config.yaml
n_layer: 10
d_model: 256
n_head: 8
n_kv_head: 8
head_dim: 32
d_mlp: 576
vocab_size: 1257
activation: "geglu"
norm: "layernorm"
norm_place: "peri"
norm_eps: 1e-05
positions: "rope"
rope_base: 7100.0
rope_fraction: 0.25
qk_norm: false
attn_scale: 0.177
bias: "none"
tie_embeddings: true
parallel_block: false
extras: ["capped logits"]
init: "uniform"
init_std_qkv: 0.0492
init_std_o: 0.011
init_std_up: 0.0492
init_std_down: 0.011
optimizer: "adamw"
lr: 0.00182
lr_mult_qkv: 0.4
lr_mult_up: 1.44
beta1: 0.9
beta2: 0.99
lr_head: 0.0084
grad_clip: 1.0
warmup_steps: 239
schedule: "wsd"
decay_fraction: 0.81
decay_shape: "sqrt"
final_lr_fraction: 0.0
batch_tokens: 65536
seq_len: 256
doc_mask: true
train_tokens: 360300000
steps: 5498
dataset: "wikipedia_en"
MLP neurons of a small language model. Each row is named by its layer, matrix (gate and up: input weights) and neuron, and shows model dimensions 0-127. Each number is 128 + 32 x the weight over its row's rms, rounded and kept within 0 to 255. Numbers have three digits each. A neuron's up and down rows have the sign that makes its largest values positive.
A block is one neuron, or neurons of one layer that tend to fire together. After each block is what it responds to, as a language model described it from the Wikipedia text at the highest values.

L3.gate11:113155155149123201138168128161185111156181146138086125112068143128124167093096094068139127075145141153170138087064119169125136123123087152121152106127070119097073171144099145178086142085074105104128145207156093158113138121153158106139117215071098158126136178100047161143167156121047181074120095173148138133076153107108119158171137153116129129150142141129118118133114156122084145073143
L3.up11:155113100097094102108137129174088087160165174130087119133083131090059136099114117168120104122086081151104107146138116119129094135099171135181100136114130158148116057101208133161158132189107119179180118110119127157136145189139116086116160163126083063128129133175149156139128169159139150156166201156079120168157137175187110113131029153148144145191152117155101125193104115124115106149183
L3.gate32:073145096098167102112142132143092120164143091099048136116159177105124151157108115116146127122087098133141066158065131192157117142098172093102161098136152142121081139171105113127122108104083118151122093105120111132140119196108120119131117191103065113219126106125166121121113159195121123152176177105104138158121099116118084099167065152158135116126147137106101158194117105100187133066120
L3.up32:114173129120140174142186118112119162098087156081085146139114130145061154166187127122129098124151113080115118129120164127106120049145115165186098105093171100150123104139171183209161144126168109110130120149153169106096117106167070164142167130090108057196123120201087091167076142080117139147148111091120093138141109100104181128130102085091096095162124144120137116144120089131151170147165
L3.gate135:093157109172165132138131123144147132184126131103093201158070142109087108117137143095121069125083098110157110149150159098174159081164097134161100177176097146233159130107091160128123139165081164177127100141165126095088118126126112138139112115096089090132110204137079110127110097166076145137144078113118102107129194135080159128117176138121147130193064218133115174097131142131148129120117
L3.up135:134121097156127131110167151199103109172114068120138131073141172169133148080112091087136147132119079147114112105146156177151102138094173127096134183116132139106120180147164136078152137137134091136070104117203071118088105161122157118149135075073095140101054127142186114078141158118124074069140189111118118115077176109148098114073121125148109187116151160115099140196155146125132147168118
L3.gate564:126150163159134104135137143117159077160111138082114129091040139114045147081142089105136172115101129174207120131117132158154100107091137134129091129157114142114103067094117088156108176108068148093168197125107132147129121101106077214169110106103088151151169145122120114188145147117074086147174139101170131141069155146127102107147087100112133096156146122148112121185109151080106124050176
L3.up564:130047192142134167120108141136158193135172164124153145145139116177125151169170075153126108128127125134155131069124142102149093103138078144123097169156105157160149110127122100182134107182111147158099088099184145095141172181092094105113149176156056080088145109116163100086136109127123144114134124112048099092143089173164144112151082124098164166149119140158122050149100120124138143125204
Description: Fires on periods, mostly decimal points between digits in tables and statistics (−1.7, 58.97%, $84.30), sometimes sentence-ending or abbreviation periods.

L4.gate6:133138157157151116119085163152147082152144110179144162188054133173138102108106115136135138135102085139119102145094160124114207114121186166126146144180103118138144122115149137117165165115156150127135115129135155144085104131145171137132123124144175091157104125142097149128155136220141152143074128109151116148157118135118170098118169085144128126119136145113154136165117102117092130077098
L4.up6:099154093118121089095097094090106145099129150172077154168082109097140127096130125165168196140114118121139141167152159126097060118207141113147173078135105091110167167045108114133130114128130163159143127113126146106142120099106094144120087137147088086157042131147143129179146130103181094148188116141108132175138120149096137110130129102116162121119133123127128082168128118140170072186092
L4.gate11:172167123117165141102052150185120178122164144122122126116105165120120101120151102180129090134084140102118094216080091126118147126085129151107189192154116101148072179067140140077133134185148156171100133121155096121156104131124139158124094137156198130145097156197151121161143107174060177170108104155131112163158135114127162149097130131125162175111196135099120132152166125151159100096154
L4.up11:171101108144115076133106122143136143086120202107130095143110154048131132105156154152162151139168099142105149146147151122120140145141094100157127149128130143165140174122129100188143047156067103160076179142130125116074114151188160078159170132150093160129164139057142130165092127152050124159076121165161112087112098081156111120140143167163134146116133184127104119109195150129162121139169
L4.gate81:146084133123121181152160188097088097125113122152119109114123095093126191119144151122079123124133122137145106164104098130147093126107131114122140149199183121154085164180150137109171115158114090097113073145122128123064125127074075133153118123116084156109108137142172088119075157078098169054135207185099142154142060086094151113142091108084093074085128168185140148129151098125125104090064
L4.up81:145146178086154184133109158141118120114125170110099149075130081107099115144164148165148124191155122134140150131081136091141126109139115129134148187086151076173138155118185188140067146155133091132155096138142189128124139126135162125146093148126230151190144094113130169077143098110104215095075122151130101105167099149139158122148091110129130194075119102140159151207166056148154084176147
L4.gate101:087074104147094179137099147175095136090106179146144099139106104162138131199118107207132130130105122167123074101083129134175133098114128119110111158123099174164154119153145110125095112167144155091120107061092141148099117072138151146179152133127128092117147126098119135121113045134140172157110151131116076147133151167149166176150149133111146138143174109126135118147175078153134099104109
L4.up101:112167079145164092163090121122170122087135166134128172129149130152136157139108168130123103169047108070104145159140157119159171098164092191108109164148099109212086182162146140125117102136116055178143165079132088133118158145111114138134126128160080133169083135112181124166113093113051115134118107161118082169134173123080140117200103133135107104079113127223133076105094129119079145122141
L4.gate113:167139104193149127117114150147076122102100155197091131104106119145107143113172101090098116155125108125198153130088161112100094129147078156150185119164087145132103134138192040183196148143083152155172219176129081080129150173081141141088137100143157167133135119157153091120160165153142120175041115190109117123127111144147137118119106086128135162111174146171121131172149140126138134071127
L4.up113:119141105116142113074071130138142077155160129107115072129096189177151217147112111159157134169129059125149156112138122155096148110181126070156139074120143121157129152178146100136168132098104200184138115065127099149139181117107069131191077157143151126119100126149112138141107145140087153090140112127160145108140146074163197133170138154120095161124138130207156091129122125105149135154188
L4.gate115:157160095141100095094092178115101136126149108138159074159113188111151110133128140124082119090130142085114100111162093151098121142140200130107158160177068186096083162093159071142104113149163144112112140124107137098182133160153104129069139161081092136167118161134130108127192143116098165096145172182140190125122115046148178123084104137120075163132148115090174105139108105078118114158091
L4.up115:166128175091085126033063089120143073152157068161149100157083094109150103171108161188136135154208116111130175151107086198135130160130139113140127163140132099138190106135141158121159129183155097185142110085091051107121083121188102107117125175175180162113117070194151100100176113143068203108088090125101075122100120154127153097121127115150148153131113196099122144113193156099185096076174
L4.gate117:182130093165098090129087185227144105073124123139129157112101110126127142074157123131135168157132113091095096105134144147120152098110115100103131121122143119197127158152157110143180140090136184163164204153105192132127146053125110111107125111158141163110128143124087135154181161178134109167162171191133095103124118118142136159176107125166124068083196138176173157187097181097117188109109
L4.up117:087085121105091126092120131150110130115067121152140180188096149114129107130166098118153161152092135146139057080125065173059108088135077110123159112173141186120154106176140115131128150093137183137152085085198125108059090115142107138104074126162146131148094123106163092158133125163138171133115128213165146140136120081091167173199092151093155102137127131079130078126154129121099150178142
L4.gate226:111135109095131132122176144161210086116121155136149118141114138135130048156119183141105120155168114131137136083157158124070101139114135101155088184186100160122096182169179090152122095172163095128082194187142187136146103168082133128157106113178114107176063087152169088113139073096104158123140158108143101111112092148128095127167106097120138111173123111107189124163095138085116190115147
L4.up226:093082140158095093130158124148079171134126097123160107129167133113107152095114168141122150152168119077166148157119082104070106115092173118090109142094116131094160057088117120112055169170095141119141141143085073154156190149102054129137135142077133141126113129239129085091127117151084189146139106206110128107117156122098137129124151155056128142172158199142115091133126126123102107105153
L4.gate253:138113128126120130075041164119133127147195129107062102112086153095119101094159181154127143161178139158126063142035162113152160136095129094148124117161104134125103170146149182121136137142171146166124080119140106156125150068115093119051158201148139105142093138114095154103100116175121139170075135077137144123142123210175107150085180116178121141120121153152146162141138101114111117167110
L4.up253:112159063119118113134080114118126106098120127123103120149143116145126164137136124082160138143110180175119113155112041121126148154093088113116104153069117202127100148130149065122116108068110131142160154117075190123086153134102168112138155195181141092155158139156146128228130061137142119153096095056110097176184155145068123164086188142112124148150107119175100127115125156182140166147158
L4.gate301:142124095127075093117083122123092107108134141139110172142108201201155078090166148174161122135118116140135098118086112120104120116069108123201136146206077179103083100107135119142166144107125120151128119123131080198109129117125109107131170198168139145116113152109138134097154114175100100098133160131107128112112115097103194143148108108123092113181090190091151089154116140110151173091126
L4.up301:145054134069105166077103135178121094163124063112133114123108120107121129117152103127141089172085116195109140133087147167133091121112177135118158108171075156120095045149072191120125112160137166108213102071137125186130089093155145084104092116112183166140150083170133100126125168114162106135195162056068131091130121090125091081186074113114126101058128110143147155150145128146161120172119
L4.gate332:126121138119135098074071125105150095139149104154118122130131111155163091173141111128148130087089114144194104104093134134103176091120143110167125171136062136103080128123156092131128215165174142147188155142104148101089116102146148141076155158145169089122155098123112103107190145156090058178118128155137068048112148134121131155148116063100109117130152168191073127150143107068119178155113
L4.up332:139111093078110122124136145184110060109108139090136143084158072109137105140119130135073157168195122116129204126138165147089152169071167126132169108139058109140109128181168135124148126133071078130180080110074166136098139129122125086113092179125120128150126097137087113145121141112141185193181097113114101078155132087101154154145137122211101169097199123124099113147108095150098152147121
L4.gate381:152125103128141156084132128160155085115185160125098175115070164146205138160156123148135138076178128141098149103104156105112122168080160062130092191162151118174093116112163101125099129154142135169131163136084087143107135077119090086101115122102161149174093090139115075092138135124138106144115146152200130169124120147118115147134165123128150136147157189165158089090117079127086208196127
L4.up381:104121124209139115164114160106188120162103094135143154093131123139121116165163128148107173156151103150104162125111124134175130106066152142106055144116076119172160113116162178064117125255129104152121148122148121149149205166159107106103058036125115162123104083137093074128143136157120070144087139106134114123158242164076175106173109078120098122081127111134160130134149141020140115119078
L4.gate430:077142110153067093200124168155086116136117133168090095069122093101159096123146094146108122124109126125140087138141148173179120119128113111128106136122137136184132123156104152125095148121069148137106103123142083125113148100117083168096088087096114103105153208125171056048190140158137110136093238114125127192138093131173140200153154188099082160133157138127133177099171135069155118082097
L4.up430:153133137128112183092091105067104120122158131077163158164115092104135113179162111104131179153143083122115073162080067107123136099090136085149157137130113142132071195176151075172092147173181080176123167158155150176131098076128109105151210134104145154135169168129157118158115074172097085204142170080103167153152111186105163081185141153137147070121117138122165093159139083104074141134122
L4.gate510:103153054114078155124172162158100122071075123140166138147070132089126142139078176130144203114138096112097135147168107116120099149144039150103147140154088130166045171144123088097163140144061122119152137167104155146130054057183167111140118144086136160071123078188128110124119162091150074152145114182118125152172104123131151190185096036179089125092122092122146125094085122108136132127131
L4.up510:120147103099038075144097137145142126163110062157133082180036102110161142122132137107160209156114160126154164149053144169163120130141116194115191163143157143095127105128150135130141135086158153198114115130147097123119118106090119098116129111119102103144202146116129147157108086083120097132103087140121129102113201098153086104099101129102140134055140122146132102101143102135080048111163
L4.gate548:094130115089097145152147158186107205109161133185108145115113123173131118165143129094198147111144155104114163118137157110135119137087082111120075153165078162147098130181125130137120101112098132163104134142126171195101139156167129155118087161107154124107114104097059117139147091136103106174093151149222072090126135090115182118131108106161120115141150128125145080067157099143157121129161
L4.up548:086146111078115112130176133173149119064174101105200188154144101112084053140129154102143117142107175119126154101130154110011120136157130130149062145118139125146079115134079079155188087093109153227146105127089132112099197149140146095097072150129133128198122102191086130119121104080167175187075076142110098074143145122103128140096064122125094191107143138136133156117116124127161135132179
L4.gate549:091164073147120155144052144095190172144112186162159182126134132152095120166162146110159092139155099143121115137160130089116131114110121193113167114104156067122097150176157063099126119133155069138100133127121106092141122104154137125132122154156123185191095105185136072108185178160037109190111157113092101102113141142119092159119147063087098144129163164139133114109124121073146104162074
L4.up549:080143130189075127091136115127097148110126150175135094069116123067085132156166139120176174089128091121131116143114163125088132118105157159138208187157093155106165190126159102133069124156096064131140075121080139150094113108115121150164158074086171111097138125119137122094175134123180149149143160156100130096178083166103141072100148119144119098109139105115166094088167142136144135105133
Description: The first two digits 19 or 18 of four-digit years, in dates, tables, citations and prose, e.g. 1982, 1842, (1968).

L3.gate92:133147102121105096124075134133125125129109148129177093174133140152136095153163121108146178113145125149160048131137144109113147144143112135206144119199124146128052111199106140156129068075072138197112152095081158142115155122141169157125137143159142151149113135105097144085115160183129148144144154172100110121076154050091125179150115111138069125155148132141096155163130071115100121049200
L3.up92:138110143152118133148091101157083139211145154134120071156136105144141111177163129084097145088129187166162162153118103144136101093129137104167148114138123112132170150142099146160118092087153144092156103117061129117093127114083129136109115114162191142116165190128166110100097137129132188167094107153088142176132150092074128111148136151141113121165146109147158106163166079121116092119155
L3.gate109:192169143132121166142113173133104141119102118133085157165076145074111159112139119148122135129133128116154080178086088159144144139148068144136100176094074119151157134166143127122140119114148148125102148138135114171084159084077101117086153171104164113138208154085131142062137133184114213175106174176174133130124156074143105111139116146060094147102170178137118140157146113110088117163099
L3.up109:071153112082130121126109076157121126105126163145132155105148130137141129078055167135081176155152094128132156145139157115177091146138071121090096164109129134126091150133136047096099129102121124125091103131034125147128087131087135141100120121085156148181128151162081142136122128150143137174121093117129123137157111115141183151090164131155089162091144157172193099086138173092050149102165
L3.gate474:138121083113123093123121138121156138138156139102127118117133132100143110136161127082097160115099136156097087182097146190140080107122172129153136160153122189111135093203149086155097099117102176150120129136201095157058172117154164126181143103066125082101144188123170114177175168145056047127070156087131105156151166145174162076146143166093135160121136143118129123164195172163122150158112
L3.up474:084148072126115142119113134095100121092190151054157146136072173077168134175137098160116148109073088093147141127125162081149123181138136103170131140095122100123111152099155121119142154149101113126085140094159067106134116109134072123190118101135128120059130109109153154136125102126107186100099151099193135149162135107108133148096162084162127150063102122151118127194128144124139129157121
L3.gate539:102118110085109114086086223163103127149134151171160173119118127110094140125183194074102091125128150141124082137151133152166163131103182091072164117136099159197131098205170095141143168063117124122153180138128167147079123117149122144092140151132086134146122066125102148098165108180140094167089142128127099136142112117108190138138115174147134134117143157169175060108110138120097171172125
L3.up539:097142112153129115163097153124165110157124124141135141071171081110093079085130136132121076095076163144169088153154179144090107116125182114176176081170128082209203040094157134147121111092129171146114147146192121120070098104110154150109123187142180147121158105134160165121110140136091114132085122139072145191154181091102100081146174121122138140128140121127082106159100132090137165140202
Description: The "19" (sometimes "18", "15") starting a four-digit year, usually after a month, "in", or "(", e.g. 1994, 1965, 1913.

L7.gate474:103105137153123070125103168091164152179137149130137102127066170179175167190113096148131123127110076120116016133062124101130140125142125131109191174105145147203130135138093190159140159134115137120128104128146126178201105135154089135103143170122118143148127070103099138137123094171082110113138149160103094149098102113114096074115079188123112146110164126119057087143092109149124157120158
L7.up474:071108061157145091084117159096111179156150142122150095143145108162143118123109118115153112073176177131114151156071113023133131140072135168142151137153197114091119102083092073117137204085123212071137132107193107138136177141096122123148164125093147197115134094091164076194165105070181124156138103067122149049104105158180092180129143130136163136062126077139130140147145130147063099103142
Description: Inner pieces of multi-part numbers, such as the decimal point, score dash, third year digit or middle digits, in tables and dates: 143.1, 1–1, 1968.

L4.gate83:106178066087200187158113120178121092133160126092108214102088164147140074112130153150173139096139104150121119092151091171103138116127120115094114089153118160106077121087095105120113124129094162120111121120156116115106142152112115117132091168107123172175170176109110122106107148107118154125114128104093209071113102094109155137152160158161089160105165146113086058108151175031070190096165
L4.up83:123084118110058144135078115112114138136136121154140126099136097060181123128101162118153132153142149205085106099223124141124142140153142179116123133102129134152087114140103183183105095140132191122198113175204137142099168135115172174156141082136170069139087157140130181072085104127148124181148140215113131123119112084150056112154042119134069049095105155131100133146138172161165080125134
L4.gate107:137155105123116173110127114178104143133103149106043080118117149124070140101098057127166098102144164141133139109089155089207113106122113107143094180151140087126156103132064163163185068136135129176120083128142132141083119132169129112082130176126116173165160115167148108150157100155147138162034127087059135118109093092184100140168204121078135086088159148137142093092122120108114146095219
L4.up107:218109112141189100112167148093102118115137102143148148123076170198093173156150079130140082171084112131131102102055150123099132114157166099096101150156165120178115109142116142173136189160174093145136123097178157123154111098142109128084199129128122149133133149154133119061140099135075112145106148103095093108138158076145119109079122086112156145093121088131102081140136093169116129123123
L4.gate110:162130153105179110075139120142128197107121060101166101104150139133179145170087162091124124103113098183114131097181206171092105098130153172106086141157202135138100103147069091161146142137152177097125082070077101143173115023160110130171087087102149124133105136171092081068162145101149139161148171164104131102100185101179164138101119112160079137116175132145168141144146144141132121104153
L4.up110:162131102123168153159181164150113140154049159137212170191151085132185154125150173081098083052159131083129126095171097123144093158156156116108160114137089121100101125175132092156190101137154064120144151154208113116132078069152149119189134072134043143127149159160103094119085104109111161119109134128146140074146190113167135165114186116164148169119149166115136182155136125099103195162166
L4.gate131:160094156177111099099135149134129120143168127087092088070138136112155160159135097097152108082139074113129181135107104191152147140093127104159079180176117104113160126160110132136116126075091123113118183146179137147142055116141166106165102128108138068147126086128193156079135175110065088137158175158099129177173129116118106130119118111125063165105118152111105095096094093106152086091082
L4.up131:177134144183168110164145071043095094164102167151107098131107082089101131106150089132176117157094103100171153206069071086169125081188140161139090110112196128140106181159134128178097109126106175115137113127112105150132101116106124132109125121146137138147114126147108201129110169117168093161133168093117106185132186172137138106148148132116106122077144141137063118175131152105091120130150
L4.gate151:104065112183167194122148130177080108094151142118079119158178124140082112116114111201163112173183118115140078091130113131125149098065151082166152149102112131138054079154123090089166185150123103156116202155111186168127134121134093177109161120097174156184123108144105095140092134119082176123137150127115098138121108099134162134134103144166081135097063081109153057105098147111169103138134
L4.up151:093137126153173106159124122146183165150093115116132132114168137139136114173104142106077172086098101114151126167181117150143144121148119167119120137160141067094145096112163163109103131196076135115144071167149094125058135166123137117122146092137110136163123159129141131148085128094095157100129208190182141173082223061123103113149171111147166132159132155096071123147106128094063119103082
L4.gate225:230091125096145096097138134161121113191146182152118141136100118100122109132140054149068113128110082195136133158138095133105142205145092141148105233184099160219070072121149140189078150128146142116136131150110139136119086100143184128082158126122136116068150167063159160105119112179078174188118144194146076091073119128113131156145078154118141147145121145108099087113142127128103161124106
L4.up225:102098160142137112142095090129123114101115144105174183145132072081127095147137131192140166143103130143099200130117180101082100149117103091105165140131143095117158108200133084103076080123153160098119122175190125110148141128142110164144191142057109106159143166130145120153214083168133168151150148111141114128135122158074117123161171067104126179135125143107114159132067134188140060064116
L4.gate239:127141067135122155072095107157080199135125164138079168104055118081100112094126162101119138150146097135139095143095141069154139165097164171129166095183131148205137112147133113131150140143100151087189141114175165133153110119094151168122165142127141127100125117152107140119146191145115117186140182094157092124111157184183135143151158147144092090171101114095129122178114075112153161101129
L4.up239:138129123162093101057104176182154113118116183188127085169158076092141150076079134133120089087188112113095102103111176180158109183118078117105111082117129148141105107121093117112199124110149203148146172155105119109157100146198132107122142161161103110120170102090117139151151130145201143153140178170187159122088121169139127138123150214096157130123134067141143153136110148100114141116093
L4.gate244:182109112124159107162082129137144134141150202139154110151064159131155097122110104158144101135131085070149167119072125080125108120100120081103076119140182098145113100060132101163154168116074137091126152119124082103075135077105105165128120135172098128122140169123163155089130151146135191141143150143183080143054198170140170195151133103074102069129170143150071108160091086130110114091140
L4.up244:173133182132174136146134141133105068133178067127156141169155183096123077122180140130150105124152103174168080161090133141165117064119101121145136126106134056142123186175119084180135125106185127109155145200123172112152116101171123144119169125134088101115214098135077077100154139109040108130186058153098108146126081168120097118149121127111136186075197140144111121125156154109135090115143
L4.gate322:134125111085092167110130119134061092130162113126128125198083125205118101180122113125123145122133150184146131123147151151132112141084118122160134088188143102128122119069103119089143122106110106115149146112132096188172121177120088138120190113133111162168108120096134186099100120141110146078178140149114114087074160110061152159057087164144112079130181117137122118164163094158168069178172
L4.up322:111170136164129166185164144139154160106132114119112150118141162138133116141183134081145193131128127155106098154132125132174160079074082146121157155107142132146093106118161145115056113136133169098118197145155120190103176132129173178120189064125143183173103167176104109107164112102130179080145124143170140164075125123107166073166116105154142123134080150117146112169101106133081158123135
L4.gate338:113119155111113104146147121166119115187149168058097168095118126110133141195099167143163087146107120196126114135137084121154132102185134086118092148140082203089126091124107091151129149146056085101186148151086151118162154190109112144196119192101106090105102169120140143151157090154068146110082098150093141127139161132173160183117115110134170110141140151154154100187150189134105151156135
L4.up338:142129201115083102083174152123092154134072091100105100115162091111102128150089123177172108074074091159105092141104139122074168182163173155079173112170120105130107138195129101097089128163159152115172108167118174087101086125167157108162118157105130137150207115130184117079138181082076178109154161131131087124123113145131100130151055118166143129163141135152139147094108104078126139107113
L4.gate359:082103127159174105099164082113157190178113172085137088100148106126190107117126103125157050122170161155171118101121160185185150117129132100083155120097169107096156088155089124150099140150168046149177159182126120149102098083108190175121112111096169132125134137125160164122114107114080117115065091117110144107121190110101134107117127118176130195133115125139161095097086148142123122105131
L4.up359:154174126122150148101126152124137094139140089103221141220133143158130129180132146109095103119113127118105054168139152163112127137163131150089134120102154096119075173159095149177121150102113100123135118112202140146079107170148092120169097175097164194150152096172089109099125096109159156149134121056080159156132140099105158080137130111118161163124124119123139110207084129130120179141118
L4.gate388:106149113105121129103088144139112124108140108148141144097112171067143134167176185106106115114183113124196062131101104141113126075187094081151182141106184131125066136149152139106136138114045156109156188155135168072190093149091161128168155169203150116150106085145120117097128133175119151156130162182113113109117093145147172102107098118188118121122149165088138132189091091081212085150106
L4.up388:132105138148139173177130174136174142158139126091135162103128119123082143144155142069190090103170090160144173129074169143110131143120151126166084142093146118115149071114139137158112088114129131077151128091176122109118185136124117115137091158142070165094053105105140162136091154072070096125131179175142160158169224173141110053132095148103112129144129111106059152142133129111124153116097
L4.gate394:144178159145167161128095086134128103105174155176115082132163124155124119108138139115133159113111058113114130128098121101120139131129152151161122157163096155063132109117167174139135167079081173168155082179072092081165097134169135191115112084100127158133140131158090111143145113130183151114099106180100163097096134106160127200121146161111132069149193115135188092187138073108156094069168
L4.up394:098124132146131095084153101117112086139136107134119122159164113155095083156148144112139152150168140179131101120174113138105157139097115121158071145110158121116118147071136153149119100071108161111141170143132186190108142177120070113118112116117101166116181071133138137114128194100116126163146147157039131170070110123104098147126101081125100155139138088088129081123124104143138168166153
L4.gate442:118133139139136184178136131116089134173118168122156116126125106081169132120145117124090156103159104155154137122066139089102202120126127095128142124124068116117096127206124082122156141134113129108141097168110108141159134183093144104142130134113071139172133155130197099108090130155104188124117164133120133090122139173129113123172103114178130116169115148136101165133073155135120118095079
L4.up442:183179091146094119158111097141073174154127190138081136083143123134126159122123117121126124079120066113122149122124174138110152161147098057137176071112113119137037118115093122085125098152100122111158069070088132192140109165180120095155166157131151124121147082103182135142113155147151146131124140132091092134114127138152123159204138131160081169060159129087149085165094061132146169128079
L4.gate516:140109076106174116112124100148110098100174113168115131187086141165148138089127150117148116180155116139158131112152121056215109129139121168158086131127158130091084122113167130088124128129120083141160146144062103125168112085097143158112128166121197165211151081147086146187173105132127157106172102177142077078127140055129120161127137107111134067121132125137107126142067103114086090112121
L4.up516:159139170104164121171182085142136162150092177106166146098099114115012176189186135067151073133126129144155162165190185146103106118204056111090105138100136149137160170107090133139228067114183137135144121143120159187099139154161146130109148131136108119151161105146137142108120216141140100187132133136134140161068194121092135127143120132091168158165150114133149092186059096157138137057159
L4.gate574:127139110118134141140114098114131146104093169157093143092151144130080138109130163113172080137114154133166096075120142104106103105129182131098092124168050089101106139174083083072108143113163132116173113125129176178124107147104133130151070141081178141178090105138104097062139123127098120076153113166089163099100081117094177134185122165205071110118181085147102143181150123108170197073150
L4.up574:126205093097164146156103127066118120106106150144112184064147128105153103112127130182110144165179129154126111096176139152048089102096092107150117103083093151080130131081149138110151121175124100098129112113129177180148079141131161091152139222156151140178190076136157188095125092111082167137147133121129198157048095182143091070139119075134092080129126133065166097147114152157123111109099
Description: Decimal points (sometimes commas) inside numbers, mostly in tables of statistics or measurements, e.g. 119.9, 7.2, 59.27; occasionally name-initial periods or word-final pieces.